Weights of a small GPT-style language model, trained from scratch on English Wikipedia.
Architecture: RMSNorm before each block, rotary positions, no biases in attention or MLP, untied embeddings.
Training: 260M tokens, 7141 steps.
MLP neurons of a small language model. Each row is named by its layer, matrix (gate and up: input weights) and neuron, and shows model dimensions 96-191. Each number is 200 + 20 x the weight over its row's rms, rounded and kept within 0 to 999. A neuron's up and down rows have the sign that makes its largest values positive.
After each neuron's rows, "fires on" lists the tokens most often at its 100 highest values on Wikipedia text that the model never trained on.

L5.gate313,232,195,210,169,189,197,221,181,212,203,185,220,237,208,173,217,226,202,197,182,208,197,198,197,193,231,231,181,160,192,214,202,190,219,218,186,162,205,207,184,220,211,219,185,228,164,214,204,217,224,211,229,193,196,195,162,210,226,191,214,183,173,185,171,208,208,225,178,182,225,180,215,209,178,220,200,206,201,200,220,183,163,208,236,192,225,240,214,218,191,202,185,228,219,178,147
L5.up313,212,200,187,196,190,213,256,176,175,195,194,165,213,190,163,168,216,227,207,189,197,181,204,183,190,189,210,188,232,201,222,215,187,243,210,205,166,218,185,187,228,197,189,252,182,175,167,212,199,214,187,237,169,173,190,189,159,171,206,208,219,189,189,174,209,201,218,191,181,241,224,219,187,184,183,214,203,217,219,211,222,202,214,219,183,212,209,196,155,227,199,215,207,244,209,189
fires on: ", ", "; ", "—", ": ", "("

L3.gate152,178,237,221,187,185,217,189,179,202,195,176,208,189,159,171,195,159,210,212,180,213,139,197,223,235,191,197,205,209,207,191,192,190,185,212,178,195,177,229,210,219,208,219,216,221,186,206,168,209,172,189,163,188,212,182,198,202,199,191,223,213,234,237,197,170,163,220,186,195,234,196,209,212,181,220,182,201,193,214,180,184,248,197,196,200,187,189,200,183,179,196,231,200,222,210,193
L3.up152,173,236,225,164,207,204,220,185,199,204,187,195,213,218,160,199,214,219,194,191,235,218,214,198,221,174,179,218,203,194,202,228,205,203,178,153,216,182,207,219,215,161,203,204,202,165,241,190,214,234,216,199,158,206,212,223,211,159,202,221,216,203,220,217,199,146,237,193,233,212,188,184,171,193,181,214,191,185,207,195,194,194,189,229,187,224,213,208,210,202,218,191,212,197,190,204
fires on: ", ", "e", "est", "e ", "pe"

L3.gate187,190,157,190,201,182,208,197,146,223,175,188,199,191,201,214,193,194,211,198,185,162,166,204,197,176,222,204,184,205,175,179,204,211,206,225,198,210,192,173,200,191,208,209,201,187,196,202,195,201,186,169,210,202,206,238,176,195,183,167,205,200,198,240,199,205,192,189,167,202,185,185,216,186,188,216,213,266,225,224,237,201,194,219,200,190,214,197,199,223,167,197,186,182,230,191,196
L3.up187,226,199,181,189,207,249,221,187,161,223,206,186,198,203,184,201,217,232,206,217,203,183,193,217,205,194,203,225,189,201,200,181,179,210,199,205,201,205,198,183,183,237,212,175,202,195,210,199,179,192,194,226,189,182,209,213,210,214,196,211,267,226,206,204,191,197,192,202,239,206,183,240,238,194,200,167,216,209,214,202,188,218,190,178,200,199,211,189,204,213,210,176,210,157,203,222
fires on: "but ", "while ", "as ", "with ", "and "

L5.gate43,194,156,158,168,172,150,206,201,214,201,214,225,190,198,197,191,250,236,217,187,205,168,183,194,211,180,181,217,210,218,233,217,233,196,199,194,157,210,203,199,215,191,175,184,202,212,162,192,176,180,179,186,220,194,176,217,180,195,212,207,182,225,186,195,175,177,216,202,210,188,183,209,188,207,149,183,163,208,189,193,214,214,198,164,163,239,187,158,164,214,199,173,169,223,184,211
L5.up43,176,196,174,195,214,177,171,201,213,198,198,197,214,172,205,167,186,178,212,207,179,208,141,197,166,196,212,195,200,200,222,226,219,222,206,205,195,170,223,172,223,198,203,169,228,214,169,175,186,205,196,177,174,223,196,184,206,173,203,176,216,192,209,219,220,205,223,216,195,192,201,206,197,150,205,202,197,223,189,206,194,225,175,197,225,178,216,185,218,203,208,194,240,195,194,214
fires on: "t", "fi", "gu", "/"

L3.gate225,216,259,176,185,201,179,209,224,209,188,202,195,204,188,185,156,186,204,190,204,233,202,197,207,182,192,211,189,222,172,210,198,229,166,250,206,180,193,205,229,212,198,208,203,211,185,209,205,177,216,191,188,189,175,177,161,216,205,202,196,167,206,179,215,189,209,184,194,217,214,223,179,192,244,173,199,197,177,200,226,191,199,180,162,195,169,179,206,193,208,214,232,202,194,201,208
L3.up225,223,205,205,181,187,206,199,203,209,188,221,220,192,186,184,200,164,194,198,203,258,201,224,217,198,187,182,200,208,220,242,193,179,208,206,186,211,226,221,207,189,187,201,167,196,193,183,221,212,226,229,208,198,209,208,179,219,185,213,186,201,217,184,240,154,185,220,180,191,229,221,201,208,211,197,165,205,203,171,200,213,176,205,209,228,168,211,232,207,173,226,236,202,197,214,217
fires on: "ums ", "cer", "Website", "ens", ") ", "tics "

L3.gate342,212,184,174,189,186,214,213,175,164,191,185,235,178,221,171,194,227,240,189,173,226,187,198,211,197,206,195,214,216,200,208,215,218,250,203,174,194,188,245,214,200,169,172,176,210,230,206,203,241,198,176,205,214,233,211,192,204,223,204,198,197,216,148,195,229,181,224,198,165,208,183,217,216,223,225,177,222,189,191,165,199,182,236,194,188,243,202,198,192,200,197,181,205,191,198,212
L3.up342,237,203,182,207,203,224,181,219,159,197,203,162,198,187,191,179,223,190,193,206,215,214,206,213,196,129,198,192,203,213,207,225,198,212,165,189,188,181,188,166,199,176,190,179,218,216,214,208,200,202,186,206,216,193,204,206,168,195,202,199,211,201,188,212,211,171,243,164,186,194,195,232,214,219,234,196,180,212,203,183,189,164,199,174,214,202,171,239,221,206,206,177,224,186,182,239
fires on: ", ", "in ", "thern ", "of ", "on ", "west "

L5.gate343,199,194,166,197,215,164,169,232,203,232,222,206,197,165,197,181,204,175,230,203,217,204,185,200,190,203,189,234,199,197,191,226,204,210,212,200,190,196,237,247,186,194,170,208,178,221,200,191,212,213,224,186,177,208,202,201,203,231,193,189,200,169,159,217,237,164,229,227,182,194,211,197,195,207,181,213,220,170,235,219,202,215,205,186,218,211,184,172,183,203,198,192,213,202,213,185
L5.up343,185,191,230,218,212,218,210,173,149,233,209,167,196,188,186,178,222,244,213,243,206,199,193,209,199,196,190,185,164,210,223,168,224,201,205,185,199,213,197,231,185,187,197,178,211,193,173,227,232,200,187,251,218,223,201,198,231,192,191,233,212,197,207,183,182,225,223,186,213,217,228,179,214,149,199,208,174,182,208,190,209,200,248,187,211,209,218,199,165,221,211,201,184,225,190,185
fires on: "h", "sh", "m", "==="

L3.gate220,199,157,211,177,200,209,172,187,215,184,192,180,210,168,207,180,205,222,189,159,207,209,190,222,198,213,214,200,204,188,195,221,199,204,220,223,197,215,186,247,164,180,182,193,220,247,175,177,221,159,219,209,197,193,197,208,206,193,221,219,184,206,174,216,207,191,212,201,185,212,232,168,194,200,152,190,238,175,198,211,205,193,216,214,182,216,194,187,208,185,188,213,188,215,201,205
L3.up220,181,193,158,185,224,210,181,220,230,185,202,195,196,201,198,181,197,221,191,198,196,196,179,219,154,164,206,206,217,190,219,217,187,179,222,196,214,218,224,232,220,224,191,224,170,212,177,198,166,185,227,192,185,225,200,209,210,239,209,189,160,233,171,203,235,211,184,224,194,190,197,183,166,246,173,223,203,195,186,205,193,174,183,185,185,198,172,199,232,199,175,152,199,220,232,212
fires on: "and ", "s ", "als ", "at ", "on ", "in "

L5.gate381,206,193,196,164,202,208,186,229,133,194,174,212,200,158,216,187,191,164,198,197,190,193,191,192,193,236,182,204,227,194,244,202,159,154,175,165,224,185,213,202,211,180,206,149,190,212,228,165,228,204,192,238,235,204,224,190,240,167,175,214,189,196,184,208,213,206,166,204,219,206,194,183,220,197,202,184,201,172,218,224,192,210,199,195,191,195,192,197,198,191,184,205,200,205,226,177
L5.up381,211,198,162,227,221,155,211,174,183,203,183,164,196,180,201,232,196,230,208,221,169,187,194,211,188,191,198,223,181,223,189,224,189,210,204,195,177,187,172,184,182,184,185,206,215,199,217,201,210,235,185,201,219,191,207,190,204,176,227,184,213,176,200,175,201,170,247,186,169,231,199,178,209,191,156,207,154,173,189,209,185,200,212,189,212,192,208,166,250,205,173,197,179,205,191,220
fires on: "p", "d", "t", "b", "k", "r"

L5.gate229,200,233,232,199,223,197,219,192,174,216,204,206,208,189,196,208,210,226,181,178,200,214,217,217,179,188,197,224,184,208,190,225,196,223,233,209,156,206,208,228,184,208,182,208,219,205,191,179,229,214,184,177,189,185,170,215,204,200,196,256,198,186,193,205,214,166,205,206,198,238,207,177,212,229,189,182,186,197,198,234,204,204,183,197,228,210,243,184,183,171,227,189,199,183,205,157
L5.up229,164,207,195,201,247,241,192,186,185,236,219,224,205,213,201,216,194,204,200,201,173,192,185,209,213,204,206,210,174,207,211,187,227,201,212,185,212,217,211,186,220,186,215,213,224,177,200,214,213,205,210,227,205,217,214,221,209,172,220,219,202,167,200,232,210,185,150,213,204,203,199,204,219,165,212,175,209,201,202,222,191,197,214,222,229,186,220,203,207,203,175,198,211,188,200,222
fires on: ".", ") ", "c", "/", "; "

L5.gate304,213,229,236,196,196,187,183,176,188,184,192,210,197,165,184,201,217,221,200,199,192,158,208,204,232,209,207,206,214,179,206,177,200,213,171,209,205,164,219,232,210,201,221,229,195,211,217,212,226,221,191,182,191,191,221,201,195,244,180,222,161,182,212,262,215,201,222,183,189,190,194,213,191,155,194,199,198,176,219,188,228,216,197,207,213,222,191,229,205,174,181,213,195,204,209,162
L5.up304,208,214,169,235,207,231,192,205,198,220,202,210,203,229,117,220,180,213,190,195,201,208,236,205,208,177,227,197,176,158,210,194,220,182,185,193,206,184,209,214,205,211,184,166,178,205,234,193,226,184,211,191,147,204,221,165,152,207,193,199,175,204,226,235,245,205,160,196,197,198,176,218,199,187,223,205,232,176,188,159,227,188,195,189,220,202,204,196,220,195,194,223,205,173,194,172
fires on: ", ", "that ", "z"

L3.gate173,239,190,179,195,199,224,153,204,193,175,206,182,205,167,170,182,214,190,202,196,178,194,171,176,211,235,181,219,190,164,222,202,205,229,205,219,185,181,178,190,175,178,245,200,200,207,192,195,186,198,186,204,224,187,198,183,206,202,168,218,213,194,182,268,170,227,170,168,169,214,195,192,225,182,211,199,187,181,145,202,218,205,228,205,170,205,212,193,190,181,221,198,161,195,192,207
L3.up173,199,207,213,199,180,225,199,231,195,226,207,241,186,201,178,161,179,223,181,203,186,182,235,226,215,190,217,223,180,192,176,204,194,211,159,221,213,215,196,200,208,174,202,193,161,225,172,200,204,195,229,212,164,180,212,201,227,191,199,191,222,206,236,164,185,196,194,182,253,205,207,189,178,201,200,211,224,199,205,199,202,204,201,199,229,172,194,169,206,199,189,230,200,170,211,212
fires on: "that ", "same ", "st", "Jr", "Inc", "for "

L5.gate201,173,172,211,165,208,209,202,214,189,169,213,207,174,156,201,186,199,169,182,186,200,202,192,226,198,243,199,196,199,211,217,205,239,204,220,191,183,244,230,245,217,173,250,196,217,183,220,190,220,192,182,205,175,206,197,190,214,235,172,197,183,192,189,184,187,163,181,171,168,204,217,171,202,187,189,195,181,192,187,197,199,190,186,205,222,191,186,212,160,186,204,186,205,192,215,207
L5.up201,208,198,228,195,201,188,168,189,223,203,214,177,202,181,190,219,192,195,175,159,220,188,221,186,204,187,209,187,196,196,220,179,183,170,205,231,221,218,208,197,194,198,198,182,213,203,181,187,241,206,223,226,217,177,183,210,140,234,176,201,203,164,165,211,205,176,184,208,177,184,202,183,192,196,237,185,208,192,177,199,197,193,201,204,206,192,215,217,225,227,228,215,205,195,176,189
fires on: "'", ".", "Charles "

L5.gate334,233,187,209,182,217,201,199,169,194,190,204,223,184,160,159,215,176,197,200,216,171,215,156,210,234,201,190,175,183,228,197,247,222,202,179,218,203,213,204,174,201,220,238,199,195,204,212,199,227,196,206,206,232,218,218,172,198,250,188,227,157,200,179,235,202,194,214,197,207,230,202,214,243,176,207,201,163,222,218,223,201,213,197,178,210,202,194,159,244,199,224,172,163,199,190,145
L5.up334,195,203,169,196,246,196,211,212,236,185,178,201,197,191,199,186,177,173,203,207,202,191,180,164,161,215,188,202,203,214,165,193,198,204,171,189,205,183,160,169,202,194,179,205,234,220,224,202,176,200,187,219,200,179,218,222,208,194,201,179,216,205,227,219,178,189,190,183,164,201,196,207,207,181,212,201,195,197,211,206,196,220,163,175,190,173,224,201,196,193,217,203,199,182,193,190
fires on: "a ", "te", "sp", "amp", "p", "A "

L3.gate341,213,188,188,208,229,199,173,226,218,174,171,196,175,203,221,202,199,168,210,161,196,216,126,207,215,196,198,218,199,220,221,226,199,176,182,169,197,230,225,173,193,197,229,215,200,209,204,140,235,206,171,196,204,219,174,197,220,214,197,184,191,181,186,224,175,192,179,197,200,141,240,198,191,209,169,203,166,207,176,208,193,222,175,197,210,172,230,190,192,208,173,190,205,202,208,166
L3.up341,185,209,162,214,204,210,190,245,190,202,230,198,199,198,180,199,186,187,208,208,234,205,188,199,166,212,239,186,201,179,189,217,217,177,177,193,175,200,187,220,199,206,191,178,220,216,224,198,199,174,176,212,178,232,207,156,209,187,165,189,194,161,223,205,238,222,195,194,199,182,199,179,179,211,192,192,183,180,219,217,199,180,199,225,184,187,219,157,247,232,183,200,197,178,220,201
fires on: ": ", "d", "th", "the ", "t", "age "

L3.gate323,165,208,190,186,212,166,216,213,229,191,197,214,210,221,202,213,210,205,204,182,227,225,186,217,229,227,218,217,207,197,195,210,198,166,260,222,207,216,208,222,198,212,210,204,196,240,210,199,204,189,218,187,175,224,189,224,200,227,181,182,201,192,186,241,220,166,208,194,169,164,201,172,177,188,144,229,206,176,205,186,222,179,217,196,195,206,208,190,204,202,199,198,185,182,192,212
L3.up323,218,207,191,185,207,181,222,195,206,209,160,218,241,246,195,222,191,177,197,211,183,194,193,232,183,204,207,232,207,212,158,216,165,203,204,193,192,199,194,198,192,222,200,205,227,206,199,188,191,204,214,171,188,187,202,201,208,188,221,207,191,199,225,161,201,174,213,249,158,225,230,203,220,186,194,209,238,204,225,195,231,166,189,185,204,217,188,142,189,206,168,214,201,218,193,199
fires on: "s ", "the ", "a ", "t ", "at ", "to "

L3.gate325,219,197,209,189,212,145,184,190,181,187,207,211,195,184,208,213,195,219,197,198,236,175,199,228,189,183,173,163,219,174,195,212,233,239,189,224,188,201,224,229,174,216,244,238,217,178,157,207,240,202,198,185,204,186,203,193,171,187,179,176,204,227,153,188,187,162,225,199,168,206,196,220,199,180,197,214,173,199,185,205,255,184,183,180,187,201,205,186,189,203,204,187,200,212,181,166
L3.up325,185,201,171,221,202,209,171,180,171,219,206,178,196,196,187,241,197,229,218,208,222,196,204,204,213,190,242,181,229,204,168,211,220,196,188,176,197,181,200,204,216,162,168,190,180,177,206,199,179,258,208,214,186,198,185,232,199,188,209,203,184,231,198,181,206,192,195,216,227,201,210,198,189,180,212,214,165,230,218,197,186,236,169,212,193,185,203,199,184,188,197,190,199,205,202,203
fires on: "w", "Gu", "gu", "fi", "ow"

L3.gate205,191,187,193,195,219,220,224,180,205,185,196,203,179,178,174,199,204,209,197,203,167,165,193,201,229,176,215,216,219,237,210,196,181,211,183,197,174,183,181,170,149,214,219,223,187,211,194,187,204,206,228,199,145,198,214,198,241,204,206,177,194,193,175,165,168,167,233,201,172,190,180,194,221,193,195,169,212,204,205,237,228,202,230,183,230,237,201,158,172,208,195,207,194,228,198,207
L3.up205,214,213,190,202,205,245,225,217,173,210,195,161,181,166,208,207,159,226,186,207,195,178,219,210,175,211,210,218,204,207,200,168,199,211,201,195,195,213,216,187,227,236,226,187,176,175,199,199,138,222,184,217,189,169,190,208,195,230,196,203,201,212,181,173,232,224,175,188,155,232,205,190,215,199,232,169,229,205,172,205,182,230,204,224,170,211,175,201,201,203,198,177,219,165,202,198
fires on: "sol", "ium ", "fec", "p", "struc", "bel"

L3.gate94,217,210,171,177,222,170,229,190,213,176,200,222,208,196,201,215,167,197,227,203,186,185,186,204,178,228,169,219,218,191,204,220,138,187,256,197,193,209,172,196,179,202,199,224,189,192,205,194,242,189,204,185,171,242,205,217,195,207,164,236,213,198,190,206,179,195,190,205,163,223,205,210,229,202,197,187,208,188,201,243,229,228,202,178,189,241,216,215,181,180,232,204,197,244,200,191
L3.up94,185,211,174,182,215,170,202,182,213,204,173,219,193,159,208,217,197,201,197,192,208,204,181,188,204,170,189,218,185,195,228,171,206,196,229,184,214,212,223,194,170,194,215,214,198,204,181,193,185,218,190,202,213,228,177,232,227,227,236,249,195,219,201,197,200,178,189,195,190,227,172,205,199,175,239,184,185,199,233,172,218,199,193,179,175,229,195,213,148,203,191,145,218,190,205,195
fires on: "ti", "i", "ing", "ick", "k", "ter"

L5.gate239,208,209,224,187,237,223,200,189,184,170,219,240,190,174,198,234,169,169,201,167,195,191,197,198,217,217,201,194,199,179,231,208,226,220,207,195,157,192,211,218,177,184,182,162,223,223,236,183,226,181,179,213,185,217,208,188,197,222,166,224,173,190,216,203,202,214,211,198,204,223,178,207,206,191,194,190,195,192,174,204,234,156,230,145,196,182,196,181,183,185,166,177,227,194,189,171
L5.up239,213,158,172,196,180,222,198,198,184,205,180,144,193,196,190,204,257,250,205,196,192,194,206,183,181,193,198,210,194,181,198,199,187,213,197,200,170,223,200,208,196,181,211,170,185,162,187,200,198,222,218,199,193,204,191,200,167,194,169,233,170,168,205,189,182,191,230,241,231,255,191,199,209,212,201,184,222,201,201,209,208,214,217,204,185,191,194,192,219,200,230,193,188,212,168,200
fires on: "."

L3.gate57,177,195,194,162,189,225,195,166,220,187,165,185,176,170,216,209,185,183,189,175,174,205,183,184,171,173,236,213,221,198,197,202,184,198,217,199,177,195,204,234,206,160,195,189,221,215,210,193,211,201,222,174,200,182,211,191,223,189,168,191,181,200,217,190,199,219,201,198,166,200,193,213,230,193,204,194,233,210,200,220,189,189,220,217,221,198,208,167,192,189,203,176,201,251,213,231
L3.up57,216,231,226,200,186,186,189,192,206,196,171,186,199,161,209,224,173,174,167,204,156,215,201,229,177,171,187,171,182,199,204,202,211,217,232,212,207,201,208,187,188,212,221,199,171,188,212,184,177,175,186,219,164,234,189,217,195,189,215,221,193,244,216,188,221,216,226,233,189,207,209,171,205,214,164,157,207,225,205,202,210,206,172,183,176,209,205,207,180,211,206,211,193,202,210,210
fires on: "sol", "ium ", "a ", "ib"

L3.gate36,190,233,211,201,222,181,183,216,205,178,169,219,201,200,185,164,156,218,210,208,212,220,195,214,192,200,196,172,203,226,211,244,198,218,211,241,182,210,218,201,208,183,221,184,202,199,201,204,195,194,223,190,148,211,190,192,246,239,192,178,218,201,171,194,235,217,189,219,171,203,237,201,209,185,186,173,178,225,182,227,187,201,196,197,206,198,214,188,191,181,200,167,245,187,196,206
L3.up36,225,195,221,204,192,238,199,160,154,213,166,183,198,219,194,188,208,204,172,195,211,207,223,199,201,205,207,169,188,191,209,199,179,211,241,177,171,234,196,178,204,217,179,211,195,175,207,184,202,207,242,231,180,196,208,215,190,223,187,182,224,171,181,207,218,191,189,201,178,196,243,208,189,210,226,185,193,214,206,184,225,207,196,179,247,245,219,198,165,206,223,218,176,168,201,183
fires on: ", ", "ail", "; ", "=== "

L5.gate142,179,210,219,156,227,196,194,181,188,156,180,207,162,152,147,173,221,201,221,192,203,172,190,199,217,223,186,209,200,228,227,218,198,212,204,187,188,191,249,188,227,160,225,223,187,194,203,196,231,193,197,209,191,219,175,150,193,208,179,185,217,217,200,238,225,155,210,182,202,210,218,200,193,188,170,179,196,180,199,223,205,183,222,187,199,196,180,203,174,153,203,188,161,192,198,174
L5.up142,202,205,184,175,142,197,164,226,185,195,210,193,190,170,221,183,194,179,182,228,225,221,216,174,169,234,206,226,193,173,191,171,176,194,161,194,195,224,189,243,249,199,197,220,177,145,218,223,202,195,194,193,206,194,198,206,216,170,202,199,214,196,207,227,210,199,186,194,208,186,215,183,174,207,216,242,192,165,207,163,201,198,185,219,227,208,196,222,205,217,159,177,222,205,214,192
fires on: "'", "-", "z", "g", "c", "i"

L3.gate99,234,194,199,200,205,189,236,197,170,192,184,192,184,218,196,183,193,181,205,190,207,211,193,224,216,213,179,212,201,197,196,246,204,207,222,229,200,193,199,227,197,212,204,249,212,223,179,184,197,180,205,225,255,178,194,207,203,208,184,210,184,203,154,192,156,197,190,205,203,211,210,175,200,181,177,203,205,202,169,205,174,176,226,205,202,226,175,207,219,208,221,169,187,217,206,178
L3.up99,204,201,186,184,205,197,213,243,232,188,196,179,240,192,197,202,211,230,199,181,181,201,216,226,198,219,165,206,241,194,258,193,201,208,222,211,183,183,226,208,196,183,194,187,228,199,201,191,216,226,189,227,209,241,191,192,184,180,186,184,194,197,207,203,173,178,230,193,182,231,227,212,198,161,184,212,183,178,222,178,198,172,171,180,210,207,220,235,224,218,179,203,206,211,193,193
fires on: "first ", "World ", "Ar", "FA "

L5.gate85,178,187,199,191,202,183,182,167,182,196,210,206,196,215,152,169,217,184,180,191,221,160,195,226,215,204,174,159,196,204,224,206,195,223,208,190,213,205,214,198,236,190,210,194,190,189,216,202,205,184,189,229,220,228,186,212,219,245,216,175,172,212,155,205,179,167,201,198,164,180,172,206,194,209,225,195,211,186,196,191,210,244,193,202,173,173,189,211,174,203,235,189,175,232,219,218
L5.up85,226,183,212,229,219,163,204,217,216,219,213,189,183,192,217,212,171,158,210,206,217,220,226,206,194,181,175,204,179,200,162,165,216,194,177,199,182,190,246,205,218,167,169,192,200,212,193,233,187,193,194,217,215,217,201,187,198,218,226,205,223,208,186,209,183,203,193,193,187,187,211,180,202,192,195,237,208,190,218,167,180,237,195,193,200,201,191,189,216,208,200,173,193,226,219,218
fires on: "\n", "Mc", "West", "of ", "us", "Mac"

L5.gate48,167,191,204,207,203,226,228,146,232,171,187,214,174,155,219,244,209,250,202,201,172,181,204,181,170,197,177,215,195,203,207,221,196,194,221,195,209,207,246,211,203,226,185,185,199,225,218,171,220,184,171,192,199,189,178,202,186,209,178,212,226,213,164,182,214,168,219,193,178,183,175,194,185,173,178,187,188,216,231,201,185,204,191,214,210,187,211,182,204,183,193,219,187,204,177,180
L5.up48,176,182,203,197,203,229,210,202,196,202,208,173,186,205,231,192,190,193,201,192,217,180,200,221,167,168,184,196,188,198,163,184,216,194,171,208,197,192,176,178,236,174,175,201,191,163,176,189,193,190,228,193,220,200,224,208,188,207,169,172,173,171,183,202,209,189,188,216,219,168,152,211,218,191,182,203,190,203,167,205,211,213,206,206,178,219,196,186,193,229,232,200,204,195,197,203
fires on: "'", "exp", "st", "occup", "contin"

L3.gate143,178,205,208,211,198,216,237,198,179,203,212,193,210,207,157,187,172,219,203,140,226,166,212,212,193,185,209,219,222,195,235,225,199,236,208,189,183,224,236,217,176,187,203,203,162,190,193,164,216,206,195,190,195,216,187,226,235,232,203,200,186,216,187,213,210,192,220,200,205,192,222,221,204,191,227,199,188,212,214,226,229,171,216,201,188,152,238,206,161,169,206,198,246,198,207,184
L3.up143,208,191,192,193,187,208,172,195,186,186,208,216,220,221,193,207,198,204,200,190,212,169,204,166,204,204,217,214,176,206,208,227,204,201,205,190,212,218,222,159,215,160,210,165,206,183,152,202,197,207,176,177,202,216,198,189,205,197,209,181,188,210,191,218,198,182,193,167,194,252,190,204,227,189,214,198,164,244,211,222,210,180,171,215,194,164,193,241,204,186,211,198,191,198,211,232
fires on: ", ", "), ", "\", ", "—", ".", "; "

L3.gate193,229,176,199,224,224,228,190,171,235,187,201,184,194,206,204,209,235,159,205,202,191,228,169,209,180,198,200,216,189,187,215,241,180,200,217,198,223,178,191,207,194,181,171,213,219,225,184,234,239,156,238,184,186,178,191,198,213,241,220,196,184,208,210,249,226,190,217,199,177,181,204,187,208,178,185,203,211,196,223,191,191,152,216,213,212,204,229,206,236,179,162,211,164,246,226,197
L3.up193,188,186,238,163,201,218,184,195,178,203,220,180,168,207,160,197,197,203,202,199,202,182,197,188,172,221,213,239,225,217,198,205,220,237,180,213,129,210,212,204,179,206,165,179,192,190,161,180,199,205,230,212,196,203,218,214,210,208,216,202,190,172,223,200,196,224,239,242,201,232,239,185,209,202,208,199,214,218,184,216,204,173,210,149,233,208,222,169,197,226,207,193,241,218,172,205
fires on: "s", "h", "m", "ti", "ib", "c"

L3.gate319,197,215,211,185,231,206,217,154,191,192,175,244,176,193,198,192,187,212,220,197,197,135,214,232,207,205,189,152,218,205,172,182,193,197,180,208,184,214,200,188,200,215,220,188,233,183,193,197,230,190,185,229,237,214,205,205,211,214,187,206,242,212,213,214,215,178,201,210,194,178,197,213,232,169,209,180,194,226,190,226,259,198,192,210,186,234,198,182,180,210,208,210,216,180,193,219
L3.up319,211,229,223,163,199,184,199,150,226,210,190,210,188,203,210,190,184,232,201,209,220,165,217,228,193,209,189,176,204,193,237,187,206,199,208,200,178,217,191,197,195,216,210,226,196,175,190,244,159,218,205,193,219,239,198,214,179,206,167,204,207,233,196,222,212,181,212,205,224,197,194,182,206,188,203,204,209,189,198,223,183,211,194,215,172,227,188,217,146,191,165,231,208,215,183,222
fires on: "fin", "Mc", "fi", "w", "lev"

L3.gate281,183,176,195,166,215,176,192,184,199,200,188,180,227,190,222,167,193,213,203,191,192,155,234,191,210,216,197,184,215,205,199,187,201,206,224,181,164,190,200,221,225,209,163,184,188,206,207,203,213,181,171,233,152,192,183,220,195,224,219,232,191,181,217,187,178,194,175,205,216,219,197,206,194,201,186,178,212,227,204,236,182,183,178,177,197,193,212,198,195,180,205,211,179,186,163,180
L3.up281,231,215,206,195,214,219,181,229,154,206,234,183,209,238,220,207,217,218,193,210,198,174,203,210,194,238,215,201,188,199,204,224,217,193,189,197,222,178,180,171,241,195,206,186,191,202,172,197,178,217,193,213,200,214,209,159,163,181,193,191,219,197,198,217,205,180,220,205,241,231,205,201,197,227,212,169,213,197,189,210,177,149,215,219,194,180,213,204,208,192,186,212,209,191,172,215
fires on: "while ", "until ", "even ", "following ", "since ", "but "

L5.gate122,171,175,219,200,221,206,199,225,232,188,189,199,188,223,198,208,212,167,212,205,190,196,202,217,194,196,229,247,198,180,182,202,223,221,195,190,200,155,212,189,214,195,202,197,207,192,217,205,189,205,235,236,211,205,170,195,242,204,213,184,225,209,159,210,231,159,231,162,178,180,204,232,188,155,194,194,197,188,197,206,190,185,202,184,205,232,212,185,223,189,226,174,197,189,183,216
L5.up122,230,172,195,196,218,207,200,181,188,187,175,205,186,204,182,191,196,225,201,186,234,201,182,219,187,183,184,215,202,186,188,236,193,191,192,157,190,182,196,181,177,194,223,191,162,230,203,182,215,216,193,222,195,191,227,208,194,213,178,201,179,179,172,208,222,164,195,210,222,229,167,231,211,236,207,206,188,178,197,237,178,190,200,227,193,200,171,185,191,174,201,182,194,205,189,196
fires on: "in ", "to ", ", "

L5.gate125,192,173,207,191,194,180,184,216,197,184,216,206,203,186,178,202,228,199,216,187,180,208,181,206,208,218,190,186,202,209,189,218,207,196,222,198,216,189,207,191,215,176,205,221,198,196,210,193,197,215,182,247,250,200,232,198,181,221,178,177,195,204,196,180,180,200,197,207,185,216,252,220,192,220,214,214,202,208,191,232,154,194,245,181,177,198,215,140,199,199,192,181,204,219,187,210
L5.up125,185,247,186,190,199,194,217,197,211,211,194,199,192,157,199,209,178,185,202,184,171,218,182,150,189,185,228,203,232,215,195,180,174,192,240,198,201,196,195,226,182,203,207,199,199,192,234,195,180,180,177,208,233,239,208,181,211,207,234,179,210,255,191,211,192,212,196,202,200,191,231,194,188,205,230,215,192,209,230,199,212,185,176,208,225,184,213,242,251,227,220,219,205,227,196,189
fires on: "p", "(", "| "